{
  "vocab_size": 8192,
  "qk_norm": false,
  "schedule": "wsd"
}
MLP neurons of a small language model. Each row is named by its layer, matrix (down: output weights) and neuron, and shows model dimensions 32-159. Each number is 500 + 40 x the weight over its row's rms, rounded and kept within 0 to 999. Numbers have three digits each. A neuron's up and down rows have the sign that makes its largest values positive.
A block is one neuron, or neurons of one layer that tend to fire together. After each block is what it responds to, as a language model described it from the Wikipedia text at the highest values.

L4.down385:566497498518555539499459599424474508470403507439435494496530518487472507465460452502488491463433522476507560508462467504453541531478467471530548501520467526486543478551485467429426461470523536478496439527469485534463444512527471502463519542512516501483524521470469454452521482484513511527492452476503631542503545536461487518474451451475470475439525516513489546533568546508487487488448
Description: Word-initial fragments

L4.down249:531513566494507426556485526542409479473496521479523528518472588488494451517570500519502525546555550510468518512466494561465510528507499589491540437582519548499485469483498516556490455452498447461498514487520559488482409478462556462470508478494473421520490482510510529510449525528524578525500515485427558546504503493464455531554484534505488545519472495577529506533524467463445512562554
Description: Hyphen in compounds

L7.down77:453506515497425498433527521517515462477524480558515479465472546494506473436502444552536525605473478556493434521560501499482578459434490556526517477502529432462500455486415559508494430516515497506482529458477453432533525542414548405531359533526507496481553490533462449466539484482482560465473521434460528490495550518467524444493509490514473482502530452507488514515525448499523459465504
L7.down202:479483540495513530472496493532496452534468482481511559495544430450550425431526463464462475436486497534464533469500489522457511445453514521534481485475474445497440458464522527490491524576423494473542460475499496533501515498513548509529456509559494501395500450567561535493476485574473464457547529479456478473495522556502536416436584466470547528501493467505490524586466534483467525472572
L7.down279:487541491456513518439519496512521535440495474512544507431467543515513499489492457500566616527517519463471505551533554477578566453426552453509503506565387511456514514482493469489503489460584447435515493515524498542453496504606514516465524566469488560523502552510471506527447547457430458498475531519530547497447524464541485462506524574440491482462477479416513486481560543530491484407548
L7.down292:513477441557485424495546444539533495427498496492505562546487541425468529521475451519560442524540510538539553449558513480491534494551539514475521517556537493448525529472493485423508506532387527501510513488500470520455529560505457452429430484467481494446606471497477571548494481478546528501499394433563555450536434446536444482452470537516484486511559461464541451498502473517444533523577
L7.down332:526471556455552530477434495483412508516490398523493554550528466537521499549522473464478509562477454484520516502518430512491488462528513487472515492572435507437502482470516495459514466430500538516572523470529457475548470499518474416463509452428529515499473538397469549437549501510506495522422451463497565463542493525466533464460468514432474541544585490486552490564536533522493526406564
L7.down350:513494504466518460557425466524542484512526539475510486549525510441530516419491536482406519457542525496496455599526547499497533520549530549515537492494469584519535524522504590552581475486493472539475516467490477517487494544526480475525547532481463573564553447608613541539517613511515509408466436525522505479508469558480490555564542490511526528466452457547526473569502524510491541492476
L7.down472:507569413542491589496486490501571500474472453533491508520497526515503450541484391493509510579464591502510470506530502477507439472620464471444487464479522594412507446518504514600470467623508536492464498591470487461492453528525452484474458482559510501484539501464468486507392536510580486498489524428574579455500515516485500438490541588533488478515513563503495464552522495426508455503442
L7.down488:495474524463508489506518584560549498495490483571496562480443521509467481590543485577584502490534499480406515540514522522515565489556555514513464463440476552532466459518519483542540476541509466453519472469518475482470502471521494468403480492519504491552500541539505489509494553575460545541454458530445510510523507459418474458529489489482505478464493416535507513492472571506504561474425
Description: Sports results and hyphens

L7.down20:551442461476507527509464454540533426513484522553516496416490453492473497555419477521493556445545573484506430474508500516475533511479536472479521531527514517496487516497493535524541434505514469517533498534553452443497454521508548500537573414525491453493494489516470528580488464496463530517541493474574519454515489551610421493488510535469563453485588518438492498473479502495573504474463
L7.down134:522532477527502551436578512512545541496522521478442461543538498484528516517492537510416450453439514498483570495533414416523437495523502529560532470457484541421485461483488407496451487533493482540585576493539470595491451472495443544478557535483505489466507429542505507556496513463492513532514538456531540454554476464503459552512535437398502541535541525497470430481489514517500549519570
L7.down166:492482571466525522476505437488607495476556483517448436515481533519488475503519495488537484577575462529518507521494435529509493466519451471455541456523547557493564488488532548501578522517489443445501514536494496495491502494561554491561507520519526476514427548520512523477427490541489490520494499489536480489570509636601521475487454512479520460384522466436468508533539446531558459476513
L7.down264:480482460533462456495530477485534486478392518445416523447536515562525549491522443492533496477520504566467517483495497482535464508494537471547526526644458481520514473484487529485536500476557524482483453494483454480523486482460558512454457540519540532455486504475576500468462532493548454555502472457540465508526491458558475542501579477505445520473452540505478548528516508545535545502529
L7.down486:491457522512457529499479488544504523515557475461481424474529537474459530533541564506491523524467582549505446544538528475484605482450456519529531515495392560555546442482490571506523524437506442487505450560535517596516512502480433488509549443559379499556407544547487482492575426556463522493479520468505449466492482481417453529470467537491513483559543511507557567486456487530469563490485
L7.down562:463514525537486508433503530484513477500522496590494460553457519509518540434487594499486516560537577463517436516604480503463546430543486493465442478495553563513528457486536456523478549437511567557501469477514594510544447519441515495581500468482480538459535501539470449549469543488503533559519543532554530457544563464537490586468546449467465476567508541455546455512405478519501521413467
L7.down631:508492549495496469563520515528533477442524562490511540540466489472482552472529517534469468497523496494480560555487585552466520529481481511506514516457490471613520497523424412486539484511493537515498469472518507521457503664473454477477542547481469453510481498499514485536511453550475535485478493516500538492479468563516502469532497603431472514494450553536488492459519464484438577523482
L7.down632:495454473479464551537478445497548537459477531545515520526507554480516445525529527455498540453547461484451540550441518557483488537507532541487489423489568517526454540529508527432594589510435500567547488496478510494555467548558458496472464481464550507467479488463536543513496528457527527489555455499476496575563510441526438495497499594517590583474507541469453538537473462506482530498514
Description: Word-initial subword fragments

L6.down121:564499507480553539475479522485494569431521509503461463462476515468574517538562433564500589463469503506513530456430487447522489499522457526494459445508519530520418563486498525420485468455515477540492417458538514469582539427471468464509549500480470481477466493528486512566505465465539529424506561481507578464482550549529529472492507481515588501511385434440466556510499476571562480501505
L6.down217:504523524481509454493470547456501550535468484523539526465485463491522489512529524485557465503481489496527509518400521448490479511469429518538486502559483500509526480555530505505499508506566531574507482546506564493473502446491533472478502562498497441514494533409488516499508457597429512572486485527513533566468489501553479535509486552451553518472553491463482495463543513461445512474483
L6.down265:468446577536451607530429558532527571571498497521474543479465564496489441492523491487473509451434555483496581477490482482492538493536523514495495478482507500510481460549483530443513483518470487501473521537538537438485536457440491528508485450533503390491494549419500576508510502463500517456530502528488484514515458476496430535512512589412396445482520554455542456481538510555531521533543
L6.down301:464476516439466545502438599480542524577445539568493470523503500463497521551465490538451568454472512496543506529506491499497492530507467561529417493516490509485445464511506439495503505488465507573465521501497473512451520477443532536574493470500505450494539543469513503518422520552510517506461523563408561449469543505478584511501544479498469546512497464525469470435447493509595447494415
L6.down391:451440495534519522515477491521478425522434460445447551513484582507499530438539460457536416478532451469466493449539526453476476575474472466508546518517442444569536483522490526515535572588541452535478443484545472489451501498522554488568515491512515469478543522451508539504457502505473471558522479432472487491528550493454556488473483507477557545569454550418421459471429502525494416469532
L6.down405:519435479494539463476476441442530496573481535506475521550543496448490488503571471632536485477451511455488424464478547495492481511549533505538533447499564537471453552481471502445510502500511519523428484465510508445477491499448468473452560497515463458516402520600532492487544503545473504470491532525484410478503545529426476509538527557567433512503474559523469573379397487524504523550487
L6.down438:512483527424478514474511587452440467533478449497436510500475482502548489509565529549539563416476532476491438531556491504502551431495516533558526465552575501518502489572554493451447488451413494503456451543517448446513542502540527454566547488488465527466540466459502551496468515499450614505468509527460488486546455517488515454492493504413534505542477439530527535490548444443496527493512
L6.down571:565473467523444478473437528466489528473501463474573497523473553488489476470538456571540501465474520481465454527496413466481533532560504495449570570455523476440455504499510502494501505466447468522565467450566492502553526514524454476447498505511566465547498433497545498471509517536550568423457487470436479547426473483557484437493560410516517577480508537486444558505528552471460584548498
Description: Intra-word hyphens